MLP neurons of a small language model. Each row is named by its layer, matrix (gate and up: input weights; down: output weights) and neuron, and shows model dimensions 128-255. Each number is 128 + 32 x the weight over its row's rms, rounded and kept within 0 to 255. Numbers have three digits each. A neuron's up and down rows have the sign that makes its largest values positive.
Before each neuron's rows, "fires after" lists the tokens most often just before its 100 highest values on Wikipedia text that the model never trained on; "fires before" lists the tokens most often just after its 100 highest values on Wikipedia text that the model never trained on.

fires after: " |", " 0", " ", " −", " +", " 1"
fires before: " |", "."
L7.gate412:154120158089114082145080050126122105164151115086100104098099148124130101165127169131103204128146163117103138161144110086138155195096154088129186127116087123130101139051150145208110131126155112131098134139113178134106140097117094091110168108175136152123106118149139160143088068148144135128135115146092145136121176114117162152176098125126028193160170128122070139177171113115151171151156
L7.up412:149214108135105115140147147081156145071122100136098126097080157152157130116138153160106124171130161147093078131142135085139186178075161121138129082173159141154139060160142072122122112117155074162188133115106091145104125122149092059129089124127166086139117148130116162131134098137145096177125116159102151166140104119154136030099071102109176139086131116109116146172201154158104120124141
L7.down412:126131207163152102155082138126105151173139080088101162114103086124109134147096160128105107115145125154161135103161133158082116113155116113073130143159108103100095107156184081117093159119123160110199140209140146126098103058131061125148141105110105142123142113147133118096125120103190168127084079073109099065130131067084098125121117126166101119068172164138116077137134163148083149148125

fires after: " ", " F", " de", "-", " at", " con"
fires before: "al", "d", "an", "e", "ed", "ance"
L6.gate657:135154144161085116088060111150135126076125088121173077103082108116127118163108129117201124171127091167112119106179131092091070120101127138121183150107167155116151119104123117145136138105122144189136153136123169061145128185116110107099104130127099111163072158071125182190091157095149134138087152172135123138148114085116128105154100143120121148103126162161211154192199171122137143176120
L6.up657:138167109192165120111149087122109123146153207079129119138128113131192159137189120163118153160105108142180130158065143106123129202040092134103101124152099092208152088100085117115157129129127116086080103154172192121207140153121124167094158167180123095117087196106112140079167175125188087163099124150178101170167138122054112127142140134151157213149129201164143122135116193095130164201124
L6.down657:106158092163088116120132154175100100111187144119107139117140119087151141163101098088212124101115117142161106078083089117138122079144107175129118170091057096195144100166095156134115159130068118076054080105154128143068132151152148178139108175054138105161156142115121150123126163091177129087146101129096115129152118122113077090081180129084140121156142067122170144186085119107119139141166

fires after: " ", " E", "n", "-"
fires before: "il", "di", "d", "ise", "n"
L4.gate587:104168113068140111171139184119182115084074180143150099145108181172126130159141073146114184075037118164116096091108145151112137071169179127175122108108139122130129105130122163119081154103132161141116139084125130131154105085109109134137106102102126183154095129153170199137104107116173140144152135169125155145103132100116183168112108130145084095117180116118142106150146137133131068150136
L4.up587:139112143181137072117137126101096100076102056142144113126135158087149151091078124095165138114133099114138127071137067128161130147170111147087176215089121141161061153165138099077096126120109080182173122154113117157135202076195095117093125106104089113143182113178104142120088126140167087170109162119140129151117131108149087132166143078170181161102120067136129065174148140185125098165178
L4.down587:123147127173104134146065165163132082096087105119098132146149148129141132124166179116111079137137111093194123074148149138120176132113129071116130136117122155128124100095107095163151151121147127138185127110167197151102150106117119173115072127142180156096179137114137084111122107136132145104115159129084141131130109041052036126135139158147130146059143097184169122153086207169118098120124

fires after: " |", "s", " G", "co", " st"
fires before: " |", "N", "t", "land"
L7.gate223:106112078127155131102128134163147128150153089094150166124104180186095084128081105166154089187134114127125202095085125113086108140170131164094123165101135106164155060168150083142137148155136142165193184134108152123129141111135179126135061130154084096156119113086114121157194109183093096112144096105107145134075152086115127093122138197082162132126178091145132128123111089168141142138144
L7.up223:183136091160071174180077095110076145140147109160092161163071101136057097148108139107152086141128112186096126152091116152100129101095130074138122117135093185104178149139129074083115085145167124085127116101103184108188152138084145132137128080210108125147131178099138095160122130113101099052144063139079081128076113148145133156118124126091135090136124096187137103152081186126099038087082
L7.down223:084147143158161160103116151120136109149181172103141149115100164114097154115142124112115126143108113111169108126102102094179176108132134110147146110105208151125124123132140097128116114115093141136155159144143181078183198185141158129171145138188138102067125172138113079062130113152125066154101144124107109123140067203120166132171131119147137124210096090083169123137151094143091146109164

fires after: " ", " |", ":"
fires before: "le", "ch", "lu", "mp", "s"
L6.gate818:129150147110159160050145107123138127107130186155115110128152112112123138149126137079150104127098093160128126125092147161207093129192094106129155157106140126106101144209167110153096131092103164091101125134130096141123099108136177110137146133100122130094141085159185140144107111147138102118099138157073149129151078127180162135150064149111134176159125100116160116132169067108082156107159
L6.up818:170147122123107117128115132155109138152116114162143137153087134170091111130115162134112144192144099068124110135140197168128099127110136062133156157140094104123174119130108154088147130131172187106139091092126076078132102108108168128116098144101123144135135192106108135138132129152144086127121075125114170163130125116129195157140170158096165148106103036145137125168146079156152133107153
L6.down818:126106156146066110152118139087097112131142143059131133118169100157105159115123093109137145116173125167108134113140111129103179103120110151165190121166114132143144155154133153099092161150208102172119201138151142101125129116131097103112136125125174115104153132111163138147185062138123141110067174076128145074137151183154136116153110096218162109148126106093129119104177173165095111111233

fires after: " |", " −", " +"
fires before: " |", ".", ","
L8.gate212:134134138088188092102092177122115113084119122110123106095083154150139158133099134124104060186094088127183105126057150122126116152055125115155160146113090149096134154120186107135075144074127185159119113156200214124088191107066102069116139121105120155159129157118135123086134139167168157135106050093139116128130190100157186153070164182147134077144145129125174116102153098157160156145110
L8.up212:088091161204188111157118172173167165143160058128178096125136168204161120117123148130131107134156121148139077125111111085083159113166118128076147153113174089156058137138106145109151139115130130158146129045106156152146093159161074142080116155133135087145112129154135162112158115149164077143108090160121129124183130172112113114074129098103077095063151090056140164152104145123076094179084
L8.down212:055141128169153106167116126131134174134150126109113129134165150134125099183117152188131119139116127107173131130117109117094168093116134127090098179176128101122104179202124186106105250105111081151135165125160117164086170109170119125131142137125180088035156130092171171081073137169139090125068164176168181119107103126085098125113175147136118146080212089164105100087106114117132127137084

fires after: " ", " Dr", "ff", " North", " West", " north"
fires before: "n", "a", "on", "ence", "t", "ar"
L4.gate582:168164111085098154136154172132146127122128106132128116159138140151078100168131105143180079124130134152147199094130114072146115141093168102138134170108140144185163117134078009123158091145118123111122125156101150146149115108146152140154085106061180125154124098135103155147147080162216067095083112083087165140098113118089144142110118117180158134165135111178134122149105173110086100128107
L4.up582:058147176174123154144172120131122127164129134078169151153081129140159141162099108085131118141129128179213073153170039106103177130139149111101142147064116154134149141135104115101139103165119144162149115115122162131146119153159147117072116153144172155065136108120090137093113203145093193125133126158110139098144102137108086099150128152102127060167169138147146176114116094132152096104118
L4.down582:114094162112161165119107098101185149159159136103106108083167119139151105203122153140122129113144118137158119144095108062136099116139117095148148162033145179116107070190110180206168106071163083134129140167167148144178167125136160122141189099138127127189151106149118133161168162132123151136138163125154117094136136179127151159143115105138169124204184163190160181095132137115091151159140

fires after: " |", "′", " Ma"
fires before: " |", ".", " 7", "er", "″", "or"
L9.gate575:072146101152123147182157149096152089132152131133145157121108162126146085132106084147091093176168133138148137183092100127115151093126130171100143112143085141121157149139098147156140118089138140171127151089146109144109179098074130112077131144171126095101144109088123092170111129195154145111070167094093154152133158079107141155152088136090136161123154102136073116151173068070135145083171
L9.up575:165141127153138150088170137113093120159140163056144107083068090120158109152096183096184072165131112200118132129098112160127111145089143117129145131132150171099145140113157141172060130139137137161133166153144107146100119115201182092083128146113097135124111181089096115098149094164185171106109147105101158094145099170139132110100131092165174196153184155139153139168111087150166123160164
L9.down575:098169117101134121090159192100135158096148164106139120118161172110140175171154129123061101119071191152164130186155118116132143173097121141121110097154134164104146091176163133173122135114100156149093110141156122196140160176185084072100173145178055176106127116094122137151065151113153123088146165133061104102056133174142075122177129096073102094145162119084154166083121136122105103117118